Part of a small language model's weights.
Architecture: LayerNorm before each block, no biases in attention or MLP, ALiBi.
MLP neurons of a small language model. Each row is named by its layer, matrix (up: input weights; down: output weights) and neuron, and shows model dimensions 240-495. Each number is 500 + 40 x the weight over its row's rms, rounded and kept within 0 to 999. Numbers have three digits each.
After each neuron's rows, "fires before" lists the tokens most often just after its 100 highest values on Wikipedia text that the model never trained on. A number after a token or word is its count.

L8.up1383:518474516475433509441554470549553428538440507452548587537502457521521494505464517465505506522506561470519486481514519467543485452522498528421472525483496520501476460470465484498455478455505500517509536595521545486454519504408569490542501522470539479527573447475531430511467498490527465530501449482539535537447533494498535492512460554494475468543496530502522450541501540513493506477500532528551472478434500471529493531448515514438509488462534490584510544511531496604441513518442525579427520451503564510504500461529516505579467542441469569512523535505518533484504504531463488502440550450528533535520408477511446480620464453503525465501493555462548513519539457443464495457501513566538451561488438527472529560519477556459543442478483575524555481463472555415502585461588469
L8.down1383:600475469477531495533463446474480467489434505522509529481470513497479496507514533483483531494514453539580505475509438583509555488487444430485537441488484506558514512596502470512508503557513426469443481465530503463528440430477556538486492537469594471468492461535528532452483489524527466512498510571463542467518474557567486486492464518494480505495454502546511436552473530511469538538498504565512487436496515522512436536497560488552458475504569535495453434446445564437438516438533521486484540481536554535501602516429530548519420507494493448459506491511500501556463507517478595535517472559489470548493458503470424459508529449470474530427562624478505543551481439478498495528458564457451474552521505454451544513507462575485514530461473534551505465454504565542559510515504448
fires before: "ing" 33, "s" 20, "ed" 15, "d" 10

L3.up222:468429390493461432542468456519483555491547487520466528569535511446459456467509523464551520491460436451425498476553507520444541484453450501433493539531493472500474462494536522556513552513527520440421543496502546540475520491522523503515448556468464417467524452560509456495541562521445499514557443476473567460539525501532499482509553493491487498462529540470499570484564505444503478538495470556441496519469474446605503460459529549480476455499503480482479430535451422491514469488491500453523476474545476487472569486518505558532522538477518469457537446519517441535471611532544575482491591507518437516470419507515500507547514489391516506531444450490490561493488505513461493531503466492437484430574454429516556446536541521498590473480525519536532510486454550504520490426535509
L3.down222:481594563509546500444477497513540408523511424468527468510576500531497524466520537548470439445526519506488468513481532494481440496548491473467535567517475520494520489478413492492525474538456539450462475505507568503474508487579490550504511443432511490482464511470472496573488584562487466522481590562509535465524459417559479524467465433481468558466498514487502468508468527541478493463517467484480508451538585552415517507531530479488478469475471457475476486479561542460489593512513490504486464532530448420470456507469511473475515539439463470535442507473482528546490449474497527460522510487493488532501517512495530506532600510502527511490457481419483493512500644476536472544540541501559569556514562510506464506486543535501429507479563594508530490528451489556452482448457554
fires before: "s" 56

L8.up1498:526492489524524493447519446489541512469586507380490425529538526508560458490512492527527535566503489525524493621452554508506585524483540455516535453451515511501551499510547561523498466491497549506546453577544508514441444496492492483459461542490467514452601495442552451465506460527577499527515401505520536555551490540492442569507487507471566502500511470436462471499528638495466485488549533501438468487514458457463463571479537474496442495470554468501426442518548497603499522527487492530430458442482484526534534465460493462532458466542467508452479545516571534552478583492562485545552566479459539471562487467564527476506520378462490512524531463545470527461433528500494508477460455463512469478499483475500542510517521555491515505490454513541407473488504504467536501472505521
L8.down1498:413454564445509486468544565488469561552529508470440486478564529539463579457487531451525534499481499515430475547494517478549512542497497513526497569505481430564477525474556512617451466565518521560488570526513549471513501549476513558479424516511520414364470438508556478479489495497527556568527466451545535447433510521524461555457476522483471481524539565465527462505555572506513494557549556524508584462532443545488445533496521482426456474382525469521536477528438486588481451556467508568440554540478474403488498502533529492548567509496460480536569483497504527524488440442453500545485502521530517509437480532553577511548522492471497435455536533477458572474533564488455492505471511509582461524469472434493527564511525432463497551532570546521468473500505452500447523473479459
fires before: "s" 91, "t" 5

L3.up1229:536554436486557529523527472441465488486432485565405515450486489483566478502475540482565543550470550488484473511550532471469467562513511482497458427522403515458558525435534502457484444512500466517568533502468492495549570509499490508513475492469503495496518534563408535497509461550502476533467485459440531612504588522416476478537515505500448515525539466545497537472550529539495494505447533551523496502499502583470480524549508554523505460480522488563479411457539496580476523460470459506540485554481542500488504468494520464565570518436500519463507504510489430506481430523510497503451532511518503465469493492527526591488466514466427481484472476504536442547490531511501507517523482516504617488450510567516444503581519493555514538491496490483531458468422441504454504524513517
L3.down1229:546531517611516500518394535508482508492454540509447456518482475569527469535454496477470395453522514519453499439505498500526550406453531482540455536515552440511537474540490443485560485480474485566484517535534475460438438463563482498480513535553484525473494445491583499460506497475496544503542495522558519492511439491515538512578441610510473490499465569488493551480401500488521482457549527511558518524539477489488499474442514475502506445478510569407511505470551437475554515477589553571543512496479499552453461530470494540509485457491515478442444476547454487458585494479509537488507499549497534516515475429447475472599518402468558503524481506539471492518544525525560480470462434510549496448520474489438456503516499525430490459532440536553512514601543476537476441549504535
fires before: "-" 59, "\n" 17

L8.up1567:455467556525526498506470398508504521504523503470493543545580478515457431510552534483527521422515470418483543575471510431505493528556514521483546502505550489479600561529471461468485451534478460500507523467536524458501536441494469528514546515510531512507538449526548545534495475528463519551449534446554514479472498480473504461446514502536484510494468446488465503505557548560503565475540491545564541470470581449491484512496498506464448486468506469441425539496505514452469461556520446495432578552481511533558451520490455543507471450565471487515445558504538527436478486546634469521492546534490635475484521479472521494477570474508471446508525557418473409483500524567524428480585465488465500532503463536479494503555469493522514508582536470456524454518467532467458477482471510
L8.down1567:522442464527462522520519437573374480461464492478523435508516498501552452461428534435483540488524516513541475517507463576531462459528518465523501491505549496445466548511468489477506495481506454475479469492515436495535561576576456524557463500459543484473567522513564509569485532531451488509516502500557530468468490491512512535466547481498559517499558471569447491498457449412528527523478562544476453516521518477487539512495547530392501504581486562478515433503504499514450477478544417483521462555506538516501429498499564553531480469467562459458535576529516517472458532473467548467489571446461434546492499485447496428553529517445481561506530562483516470561532426495512457438480471538528510479477557515480560468461467601542548506515498555545543530485453467459497483533447461
fires before: "\n" 29, "-" 18, " |" 17, " " 7, " Formats" 5

L3.up1413:471518533514550505481540541502465453565558508512534485545464526496433512524521467461548534466462474386470523484462439502475466454467509502540496497496530552493502512529497488412503496499519501460490544398446501451462505562470534490456401520567530502485527496510491471470499477428504458519491484542508513437603507563520536416509475523428432588519498450543486477507506468481550498484509437602493559502458510588512569491497579504478527534488473511464498501458462518513460529476423426517513455518549486530475484487525503570477421548487458489455521504510547465532429472498497514534526518567468537497569525517538528459502531512471497477520588458503484514473447507482532530502493462512526470594504535503555454499534482411468489435535513470422481491538524579402485493498580497
L3.down1413:463432472507437453584469435577515447480514558455439468526477533527524515505496517433556518522593559554467535515492456485465574473494622534492506495540442489513440538527529494522473590529496484512471430463450462527500490506566543460491529474525456489525518584483518530489476460421493513448477453531532424507476507427557448477419475466549501413542511469542484476484463546492519546527525537465516558511541522579512538531474485519535555433499502565518492531473449477471492560455568500495498521479506536508502519554469519557520528480529414467411533542455491516475452474507492430545529527519548547547490487488536519518422514516479461568513514515532544504517505552595512504407570438557531526569520541501567530470517497492484493432477515475592543415505578473514522464481458531
fires before: "\n" 82, "==" 4

L3.up381:571578499478442481480506508559476465491578559477494506540579453528561548455536466520472558515559548475527451470490471457504471480529566488551550437493537551550487486519488531546529503495467485496452503520485490520519539464524473561511527464505542556566455463510545493512543488543468447456460467500509480589447532496562477449577510590489519491518463499473468509544498507452524451436502459534502599448503534496537458500478474515558470502582509501484523430491629508512552552516418466474518564576535502505487494548470473520450490525427544490539534519530489467532547503493509502455474508501554471489466481481482477580419508486491542459507499497441482453512528579494517455476529496406539493468465516536477493514461511516565517412490447502554533483573512516522555525507518505
L3.down381:514424456565519477497552524492420499472508535498528583490458459518470426530536587493475498498480486530484435532400584495431499515511521459531495527569522492523542478540459511475472501502521489458516435480483534513505450521547484552483519478496506463506454502520495504523495566511520443472547535520507517499465454501447545567460548464495528502453520522590534511478540522482433496548491528573483441523508566529476510425499537480500472442463541522479516514436409451467554451496464510522536444508537544492472534434500475450506516468479417511497453536525458618470564585514521530506448536514465490463496525485470524455534459583461479502477499488515525481474468505496458490532590513512540488572537555522444513470454450578480510579586620451560495561528472526504495494490515499
fires before: "\n" 58, "-" 5, " " 4

L3.up78:508538521513526465459528517549490573462454419459440466593503515467460515523547443479473558508563427511516500502550484504445521493450468501528478452525522529477461527478520442539566450558539539517504542507475553436438516516469476489525476485441488488497494497531535405482515550519524495509481509467479550503549495504470454541490442487453552587536506565522506466476609538495564492440582462568493501450419512523494514443542494514541587468489485460477494513576522458527504518512465501458510479538508485522570476529541539508551504500544579536499495453500523518547504518602548494517480466447460490486484512476427455488471437495483475504459449401489513603551543493480528538467582479480422539584424446507507491505483493495529489488465518550461490511569506452535480590501526459
L3.down78:474530449497515430499473481466488533533420474512542508437537495481495560536478542524566489508496568538433510530500496494461460585489503395553538547539589467474451456488513558491502456498523498520473463463563463492515508527530531467465517496576518494473544533507567395516450473458526443495477530474472545445594487460516540576501517415445503491534572466541564490480445399522460481484455565490492614529506540466497471478503511476449489498525585514587510499463477533525580518459466518532454507554526604539492511534520431475518510519531522487452548501508535541510510466488492531492433459448518506559487457572550505455547477547470519479515471508500471377420478445429488461497478500489510468512451527478495498492419452502537492549518481445581545535489467505510449395505493551
fires before: "\n" 92, "-" 6

L3.up944:529508474511433477527537420538484464458533544535506484522456510517562491512506426469535512442572533580483518523486454474455503498518424483551532470486469535503499565498543560520499494514571506473525489512471578537485450490516434537598497485465572514552544512487532515540520488500552408444485491514425498506502456515520520488545494490461478475484490387557414413453457527567522486439470490502546480559503557519478515540498474518510492481527514535453481510478393452498559543518444508445511569478500525460514447543513517572536508391523543480531450486530502468509459475492575506568497492486501503465486501507493464484497483456501519484441501515434487506501566550495457499479513534446552510539451417508451482567542500572471562468503539507505548498462536489527554579489519487
L3.down944:525585525527451475535485523499491541564515481488472538538555483484569467531472510503435492526479463481439488512481485493433507478533523498520492495550405453551528477447532463501461476509539434485514533474488493447521490533496496526490504437567492530456521449508438420529500452484385486487494502523569469400554514510505528541482497457462494511533495475488512485498504493489490497541455467525525460502523469474547512456470544504409474514560514509509495556497473467545557516510492460545478465486504480393621486521478498480488505523492469508530442629533437530540519471499528486454499554443512561582494523365478487417510534454424481464497543552434522436482477441494560432492475499593431426498498542650425555499524505446473441526488561476536509447564516469476477509542552510
fires before: "\n" 79, " " 16

L3.up1698:516479452501506498477508573461532509509552563459429580509437463545538510473487546507484506467433484528456613488544469490465460506441488537506458588504475558597503501485521458467579445565543509485523503482509492537503498526546502464510447466467524500449556550523487468468520497519553590433552481440522472541463471489507538547482578483478569518532489585441511477552484469508468518484485480538434509511509491511530427432440502475451428540492451470486510512490495432501460499522541506488505513559485470436465482511482479488598486507446576475523547546471459551513576566520545517521495507488494542528440537592505525451493442447499474451465588483469508515608522549494505435469499486505561472503460470502479499459445518485527419444529523522479475546493509446547492525457454427
L3.down1698:457532488474554472484473503475479471579528510515469476535489430495432556433497494517480502522473446502470521450500545499519372505505490508555481438514541529458450564532524480416542452504473511547561490568387450492631474532374487497489508448473468517541545417517452540523495510495462494431575579515515504569567497571513482493460562587428472525529481507480502457516522427497491453465453448562420443452551589510542534459518514503538558566519497465454556495522436511509460456490449454500476529446485511526511450479489569486511458504522471474501482486546486449486501547507535494490508502486540443483503485490534547553517611504517584494493564558521551534614485434478534460487539477555524511530492435471475474512463454487503388450558548462448521502467486516472503549518494483
fires before: "\n" 39, " a" 12, " an" 6, " as" 4

L14.up917:491448569445466515491498506498480457414540514395537469521547565458475542446513488516499521554452529453519489537365471471485515525482484447485567530457587501543526561488511491511456453554531559490506466545565489523500483439478502543487544523522470427487486563464487508498504491445493515541522523495504443464436555454545514489513470514508433521481453534486589553501479525497469419488508446484529565477406500505511491509526568459475592490487466489581521422538500485475498508503489484531497466525445522487441501584438505525514479489492564491465477547478510558444526478456517459506506472480478497506526503546505500426510508504448501517466500458385480536478502457505441560522589492534506484547414484508528469456485482455424482571485462511496551511463497531414474504432404469
L14.down917:475530505566479498423460487539535512570476517494436484413472472610460465531457467547493551523525559514474518476593509474567516501483546508511505482448521538453545480522513473520507496489518417475470493437506472503478443522482474455540516538479520529522479390516448429547421525536521517480472443530526579559488448494519501498544497490490573492431475446461494499470521495479456502517530469484473483451569521512510450539546487513541500500499581491381428538492537482551445522440496469515495526498536477517437500454472527494501545446538522439501526512601503527594497471453498518481466546536483442401502578508520533541546443550536496528479615497453505519575501484499491512460429568513495479520575519450472541472498504471509572485485531526474478514494472500482559478465576502
fires before: " by" 48, " for" 4

L3.up1134:607501466540544584520539557483412464618483544472478422521524542519525411541550471457486522479485546499437465614519432493481500494571489457504499508482452491542526593477539398544497412490516508570479504524555513510456483492448486471476422429445481594568501504489500462458533481515502566471475554538496432546535420541551522463437537552502536396424509508471504511508595484491495525523465480495444481527522518467491482460544540514474561460534532462507482525433493540453458562516536499485516595459477554544500499456478500545539494550541548546483511525555496544411619493483481450487519482474485520499484445493489445536446476471525412527504496403494513550473550484511465486496550554536509539526492515467422462524503509528468569486470476561531517507469525532542520495515565408
L3.down1134:504477488543533448459544489456528546469535505512476542525455453483445516425500490493515473526482504506535479511475585507506461526491430500484475548454517474472452380508490590464466512471438469487504546491543519484484520460551499562470511574521488433452415478531605541485515531446520495507503511519431533519503455500561541509565421522462467598510470434485506438477457456557488500509525466506501508432492503480545569513550477534463472490476429498588498557529488432499510492492494479516512411540538438511479519519523514430446497513392471482449595580446467505574388423482543516517525476521516473546506542473496543462559546498540533475501485477397552478480464510485456550503474413511467521488503490529517466509510528479476481507547485423472483473535534517523432500477444532
fires before: "|" 28, "\n" 27, " the" 10, " Orenburg" 4

L14.up1491:507468503422495499478462508458472505560479480499490449542490555557522514514546449524425458489579467497492498476483534456482444465483499484571483503563482571515498509508497556511441533544538486474474494524486530443458467460481575532489516569532441545543484482486517600478530452537473479531525483541520486433535521461561482500533465535512445487566514440508461566530466445516568493461524497506476509534483522469517564516508498550529510523474544484538521488426481517564436548457539484506495492502469527502465429514565491510514500521510451519482464505528444489546456491483566409424527502463530497413470531449588525455541491545495367595443538492542455577486459414531469527500444488557470547477500524473532485465520513504501550602528512539494529408546459541493443440488508524
L14.down1491:489494484503403529452555504553457484500443504556499451626440535520507467573425533533496531493511448527490529534473504456488464489573466553455529533500547441513399579555571476537497488477538458568508486462584484537500537468499566505566469494525532530514573478529518522502548549480410497451451477508489496456484517465402523548559494485482461446460557519450489590416510563517426455453509545481492544493576457497547477426512514504525533520443515545511535468471502478479461492502528479489498525512499522469532496603511507496546608549483498442495500550463537490527526505448519527469479470539484501467525495501568539514621512515486548517405523529486485512492510464494487499504593562514542515525474474478471534512493541553482501508429487450532537539512539447522463453468531499
fires before: ")" 45, "," 6, "]" 6, ")\"" 5

L8.up369:511490477534457457418533491487465488541463512355450510478491572478626492548504483552500525473477449498476477483489529471521468502529497433526479453541505528473443454394460533442517468521485530422501548496502510502484460511512544475457472463455487489478505495488479491544531507479506493481520478560523452452469505521535479464558483505526525501485523500524563521478496472566448524469544489441524439483556464452504510545517524520554476423559518572511486491448475492504529495511485528424449453531532479472469481527435508562450582520536466496459526527501514536575499527448561548468503520495483475537426504504513465525459502519538411531454396525507526546492537462435472484448554533501482490523449527538482561477511497458550497471501523513565583520464463483445530514514426487
L8.down369:516535449431488538509521508444590490490468522463479546539400576515490519510539490465605440553518440568524572563511506498554506443523551549518475480503510458558498555526492449498466481521480544410499563494482554524453471565451505558510538485525575488601616471477575449540474483500477562507508517551473449488530518581480494508540520544487533530502533506491525540499482480548550518533531421480553427529492490601483468613445488481481533431486514605515522459461479450481511464484466455455560537477394486472484583447489497472434500517489464473470548531508437503507478500432510480518505578482571527524462457491484461465512431463550434480531482540518456508499483491534525458469527514451470465442501483598515501406495454445536522474472379448503482483484517514534546452550475504
fires before: "\n" 55, "|" 8, "-" 4, " the" 4, "born" 4

L3.up442:519494553471446531471528494522489498574528543551490505433429537568445531477470500507564502408462543517590473554501504450433576496559512501519566555493488503536444506511459462489429474485484506533496500526445490440485511458471516438526485483533481515497507510495433551539426508418457505529512490552427494529567555504515532507521470592494496504476522461454504476476465473517486449489491470496549484466451495430468496511539550442453483543504457492474480487486512492542474499449547524550506507514527508492453548458541514470470604524523519514542446327533547468513463475487519509522494517511442473524524488503487446513509542463539569539547574531500506467429457477529533525507561463555522486511462495467494546476523436519511515493439512527484498551551455517438440494447442507
L3.down442:496602497459543480421480483466475469492490502481495516463477542569513490462511560497545515460502513537529428516481537447500403533481542453552504479556487540479526454497468528518495474539460442471560489507478551453592458436560465542525490554528499536539478571563535516488519476528455570463439499455515477512500449544502480551507488546505478435468458483510510493506476500494522434488570477575456555456462528519497454515522501487544498496519518593501532462542486419522466422430579536472530548552481499525508509445462487449504576529481445482510484501590542561503502452483581505506542533509455502557538483478448459514484499487505522461453485504428515472457438572510492437488454542593417531524531487495449567453507469499475503480565491507500477444462485486470461550465519479
fires before: "\n" 46, " " 8, " 0" 7, " New" 5, "." 4

L14.up1725:573455551500495557464461513510450402494580506497463555558487450505570484456469437525502512579547486516513481506641516528508468491492488487459482474516515494462492443503456478507461516503541512484481504508457464495550525471451483514536494523447620576522489483492456531516429520492524471489464515416530488496498465534426447406448455556475523535457477481488474411479560491533490585493581421470503516449448598475480539481488501516481615463455492486534458576426396524521540520389525458512499536534484509523464493435492433501492485511528437513464502564527438506490493556540479456537517470479529517457498520499488498520548579512471492509536541431436538535401560525561517486473530472487526579512513522488487516482500452484519460495499506460495499551456491527420524507509528525
L14.down1725:521513478532467456515519497435492497473544533458554483549463505530483521569452508501457543495496473552487492578436415510472453498543533504469568496501438559469463523526547592543483542393526508484496425517536492506516382561440448512553508493489415503485501520550488452542518452489569474480551481486494455550460543514449575599514524536485582493459486546507462486508496573457436498519484519440563549532546476484487506521464494453531474435445515525560457520510450535544572469511482540457482575454580467487483544489540538518520502477430486513464517519540531502495400449510504534472514494481462487510411454567436448525552535446507526496457519520501478531546501506448481526464517525510514485477464429491531509571504597515456584540523491466508511538498483450533521514517507474
fires before: " |" 43, "\n" 13, " (" 9, "." 9, "," 4

L8.up174:477520476507468546460501450488529483578578509493556567513553506504513513436460526576471474527632432492518482492519466510521466544476482509487562558503511507506551456542525483495485481544444511538482504492514485463506489528520508494496482543477524487530542526528495429550517553552498493528422412495515453417500540501476449537490516550507491473588510499485478448541445474520509549542586505515421434514502479538483532523491513549509537557534474535518544459530481446479467542510554565539548568590509438455561564526412499537592463379539491508476496477485478513475483532452589507552585526515510431439434508505530523575515489420465456556455496452499531570546513419497521486533474446482492515516483452499475471479526532454495473496460477494425526525395456483546592580433488549
L8.down174:489562501486458474539405546514467562460522472507584476500498487510502463559544527514496477568502547455515518495538509453434443501508527526491527543546537476471526484517513533482499538461564487525477513509524569467594522454494401464505516535558508499469485539523570451475414502479513464529467489538489510485534480533522514565538545454447473440530615501492473470490492488476595398465544518491525515516511481517500507517491425435461529500484492500454478525549437459490535518494505533515455527541441457457501412445489519460611481456470567519472458523488423515452471415547510533500521460419568491498481452456537516527590484488501514523544498496486501563487570495536572484499458447504508481491487436550394432511508536478392488460486466449528445483496524454580466516502466578
fires before: "s" 28, " the" 16, " a" 9, "," 5

L3.up1464:474440498549461533539494444509500472535491506506423464574368464493500455585457473551461562489582476552416517476516467520418519513483522514463481536492448482517502562466528509497495509478486455494510505562506581506430498483541551491544487491457610497490553519490487443431502445552459517476475582523471533572522495524536499537477526504488495449524454499490513468523509521537532553448548464481474449524525488522489530449530425514476489501562530540446482467461408450513490489448480444477467502471550504492578545492462482519476523524474471507508520523531505467513472488464549467512498487483572595489484481528456541487465513481541431465498540470534476510502539531460493451437596442520496516565490419590467491517520483490486441525454401503409480474493520523492474527499541418
L3.down1464:491494489554537456486499452506501502514533489443490502539538490487486492571496481489463495520511476521467468526435538506480406487485549448508472516528446517517515493529606503532521512446549451561568467488508511443502543443501465504492541491455402471509473507527524501502496468542493488568428493504517510514566491583487490567498496505456527503487476455490461444519483455521547510472512430482445497485491596507464494438480563504411550503544520530494539575487426521515518487544427508450466515477519544535515499478445494497504496493532471462468455560461487571553508430590466469554520516467512561515429496501471492550483482520454526509535443510520457539595467488455587464487533432582502479467472416503514451537414428448491529557532483475496492453636491553533458559534470520
fires before: "\n" 93, "-" 5

L14.up1333:524515500475498583450526553507486451491486527499486482475506489531505476537448478494465514512499503517453513435512493514550543497547514472498549533486557471520464585523504546562399495483481578481488569476469499513495410447487489400494496457528437501490506483498471494492521570466530520546476522517474501419443572508537559456446428438545480457505589595492551507570497513516496470517405425496509542541498480446487484511528482513450589517477468437456519529575426510513495516535514445518523497499468543567463475473489513490540524509479432542492534519433517488518561442475519486527450501511510441475486489446532442496492555495457526422478475496469540487488523554542471477466554527499497495521447575461484472504512500484523472483498485531435474509518571460474515518605526482
L14.down1333:480494515565496512541408467536533506465570435514506545543445535525405516429523509556541485490518461470462478546466546514512487418498448511472480477447512514528400516495511563519525527472536533398456483461456556535515425520540493506426530513490560447480511442417571479509438453526506458451495465501515542476518497506440576397569518533500419515484487497492516522429549480471432468539518525500526559521523486441510541538551480565527436480515489562493482472463506456545473554439498432589446507397513534481530477526506534450506517551521514479509506508482480542453543559538481510525441501510572503481553497557482530481485445550516570569485473553507473489613509444566515517475467496533559484474537552502552550557455529415450507485543498414493524514517495477459478517530437499
fires before: " of" 92

L8.up471:510505485454489463478562485449507528530496539478523447519509532470447457446568467491422443548477538480515421495452472482569571486565460488487563512466516579587437575491568480506580450442470574463539515487521503530548501485532511512498486512518532556413471497588477520470558544528485481472538433467517442451501542492520550572497525532568544524550514566538490514435487505509498548466511488546508526458459438486529493454571497500456486570416391433519575492527500528517552513563443538565465494493554601513557531590527519528519472487540520549551549513494474521445549455473509418464479520497541592536535496470574465509518515438511451521584476466443470514570550470495457427483482484512525489544543483478452440499510470522543494530516488472557538471478497502479516467415505537
L8.down471:488531510474506508430559520477503481472609523524529451491472455492522540524504504504424480508499494413518506464439481487464397473501446483506566508515498547523467574452500497520537469481493511519494513489531474533524491524492511433533508527457519502464457505528453524462541438495453511437506569495491514491484498451472403479517593491532491516496442579518482425452431525544461473477504456472483488547454515505491474507539457528467564416466491587417517484603546540498572548501537478446523558528536453447463593524463485460496468530519524504570546524471527515550471535410472495444548561431519483453490594535572506474527526544479503531496519510535530469508561474499523534530457494516547521519465435506473496552506470450450464525465577456361549438499498516436529562491459509
fires before: " by" 26, " to" 14, " for" 6, " in" 5, " from" 5

L3.up1744:536460491529519441471427544485543477506501431526434605507439489515498492477531474517441506469553430484534568458488488490549456493481475507532471527564556522479513484552417492510489509472494536558496531522471543503469564485488543486437459498576545461528497472498500502486491462469472428482519475542491502510501513452490518507446423516536490498512558454531468483505435417470519510562508434554518509511465475544551557440597506543439460509469530548486458504501508484507538545484518465455541518458509515488458494496439482468528441506497454588487471499550502454467520409473461501496519519462468441512525550483498451586501522561505546495439554445519489423526535456517559455522538490447473489474538602481531548408508476477469591391461490561501505517471552606463494475480545512
L3.down1744:475493482501505567579517429480499524525470531500455477525489487463571503534501386455486446461488511534508453496456500605508451521508475441471529519431513495463488527441530522484473424448508537536467475483464491531511546480548457545540464508493542521523506467512523481491490458515534500524477500533532515521530456523526515512537446447490518415470488441541465512459534470488532555520513469489536446519461497511475488522550501510573570482528477514581520385459408447536491507561461473473483567537470526545494483402445521461510543515382527487502530502515558524426573461509533550556481481480563486498576440425474506531479507466473508419506476534549465476491434458544511439481558580507507489530510550478556516493530477539514505475509468551487532421472565551529526460527613529
fires before: "\n" 58, " the" 7

L3.up66:491559456453534475488468433547466506440504557493434516482500518418613577460537530505524523481523458455585492537499493445517502479547483498511491524531528524529477478594520496544467534472409474477475521462477408555492428523505390471481562498484506525437575503562522446502530522437462539446523527588566458544467553515475493467530486461473472508485501495437544530450530490529437496464465493490456528524540507407500464459448476508473444581469432528418491490540560494524479546477458552514511532486491521495515434512439439514466509467520547465518514510506508539555585446434477534539496461507548550467462419505528439500443569477452511457456478480503445490476550513510536509436520502516540451483538526484476461542521458493503424447422478486500438523608580522521467535477475494
L3.down66:482461499482515558555477559497546495487446442472525480549478444502521524491470549462495538507509494516496590488480541561409522517396490508559495520595534510527464471563477475529425432478414487460490497520479528474529456486525459549517478481592486445518423474513491491500451447524547488517500542583487466500465598549448523494513541482564474499483522456496560492441478459488511501463506542518501545559489447494455554590475541441447514503556508497457526525472465513502529525491489436523466395519488537511490492450502468606488571554484436445543427525474523549465451490539515562420463497537542487462530482523569543518540441613500519484520487408554479539392481489515438433519490449555457592542480520505457495573519493497487497487500490540560513552526471489497507438523504483
fires before: "\n" 54, " of" 13, "==" 4, " the" 4, "===" 4

L14.up1677:435500540424471438536416462554482478436466500500578533505539534523522499492514528514436505509486493467530487477517522531494580457525516475535457517551505444468474512490482517436524512473482545561437473498511483510385477435497518488487562509494447480532522516500538539522513528459419488514473534502541416535502533461502554446552515509512520556534461404439428571520512532452549470538538519411518461461453494460538483480529469457486505532573496619484487546445588384555456443557496565544470439447505525520491488571517527573519445574538499495456518501512533489486546557505598567487468524498442468488460578540447490534546516524463534419475499564553476512458482502517486505520533465532541462547499451535545496440510535491492501529524510487472506521565551497499476565455500496
L14.down1677:484493481471491503509457434537462493457475508506477466502468550484505557523487461551507511539507449542566475555429433514542505476496467543575518517468472550553485444488527496552429471496500544518531511472500420530509425525444514526455576508473381486532489503492540562566570579528422438458575510519508456482494489497476566557524534477526554532506494457452478516584490513545488435576502481541552470438534473520490545487513431502507556512475465487424494459502538507528556522529545551517470505435444519493486448469535452517434558508404500513462513526415464514514550486529469401424460492485504519460593512533514483587552488520503493503401494485516478340606527446495547460489506523490459545576455481475471528530505580466454497529571478477516549465554625510491540442506465483
fires before: " in" 27, " on" 9, " as" 6, " of" 6, " at" 5, " during" 4

L8.up881:520481537535411441479525492557490498467476536495554511557523535528498501526476518548560526444524603418471563506569495494507513529483428469531473539448461446482472447560487470514417549538526462445508575544472575547468505541475549458494504603510561452461488451464443455537515439454455480474454494408554585498500433484560503534497513498527540488553439544550458527607528498489477495499503489504525450487516499487500540547487397557514415445522502461506515547567457509515556438504508514556526510510444450480483463466501497562549510574481480475426451565423539571534517554475462523595539508506564435472465489515407469457488503502514519547503544553464504506494529548489456534486535528547487488564539491510484539530484539461497514476528545563460506539440465503423495549538477486
L8.down881:460498529477520508552529520442499526563503475477498477510456518532503482510471513540481494486503468475618501532494529560533459502524434549509511597495450532573518512498461465409532496433481466419421501509463515396488443402431495490569510551517458531511493470569498407541502474533422459470484429524542362486471568521486496515506534614511438552512493491568435524424414525515472435478432550551578472523497492443466518467519538514536553516477537454488559422523526498489518564489496504507501459507473494509485531562511528526550503517500459505547561516502541566541493511484439472470554497510562514561506498453517477543453489499542492497521494481457466480521478580431444518533467478546553532561505483452439539504471443507540472501546531472478551480477403516518556568548495514
fires before: "s" 87

L14.up755:508447499437499510491521586508483463474464471417518460490457481461488433466471478389490558545453408446502494542504553507553513473477459546509569527551512513494561519548523529467518457498427490510505506542515502531527483480556583531542442529547439521497481425525543509550533604434411469511503486548462514483485529541508497458496529477530503550477513548421532462498511515559488514550490496512532536526443494527469389569536510505448491544524533521452553505487499402572611505439484467438499469474467516517499520483469483454501471494433473491509592526435491520464530482477562530462461524527497483494548507523471494540567491424475447453497458517503460470488512502465446470541454502444487460564508521521453484401482526462471474520473539454564380494517511455505502493495560494
L14.down755:462490500548471468463471558556487442454541523523473528550461442529407455539502452463484459448446480514525539473507516539462468485468511567515570483454489567523483540488533509549480522469480554428438514487548560478578460476514526464394471451506503491430475485491448481496520540556491493511470502528467509540439488470468473474496514542453540498526527486519514474484569587486468495545507599504489539485576494494403569568517478494515566536481574462522507454580472486489522493450558525487412531463544474539485498511557537453589427510500463457518512453510497477487460574478520496523565483457533461544429533498510480470505429505483531506518482537503475502552522535496514444606492520422446528515481540500506536557455516488470536524509495546433536435435460508502524572510496522
fires before: " of" 31, " to" 14, " in" 8, " for" 5, "s" 4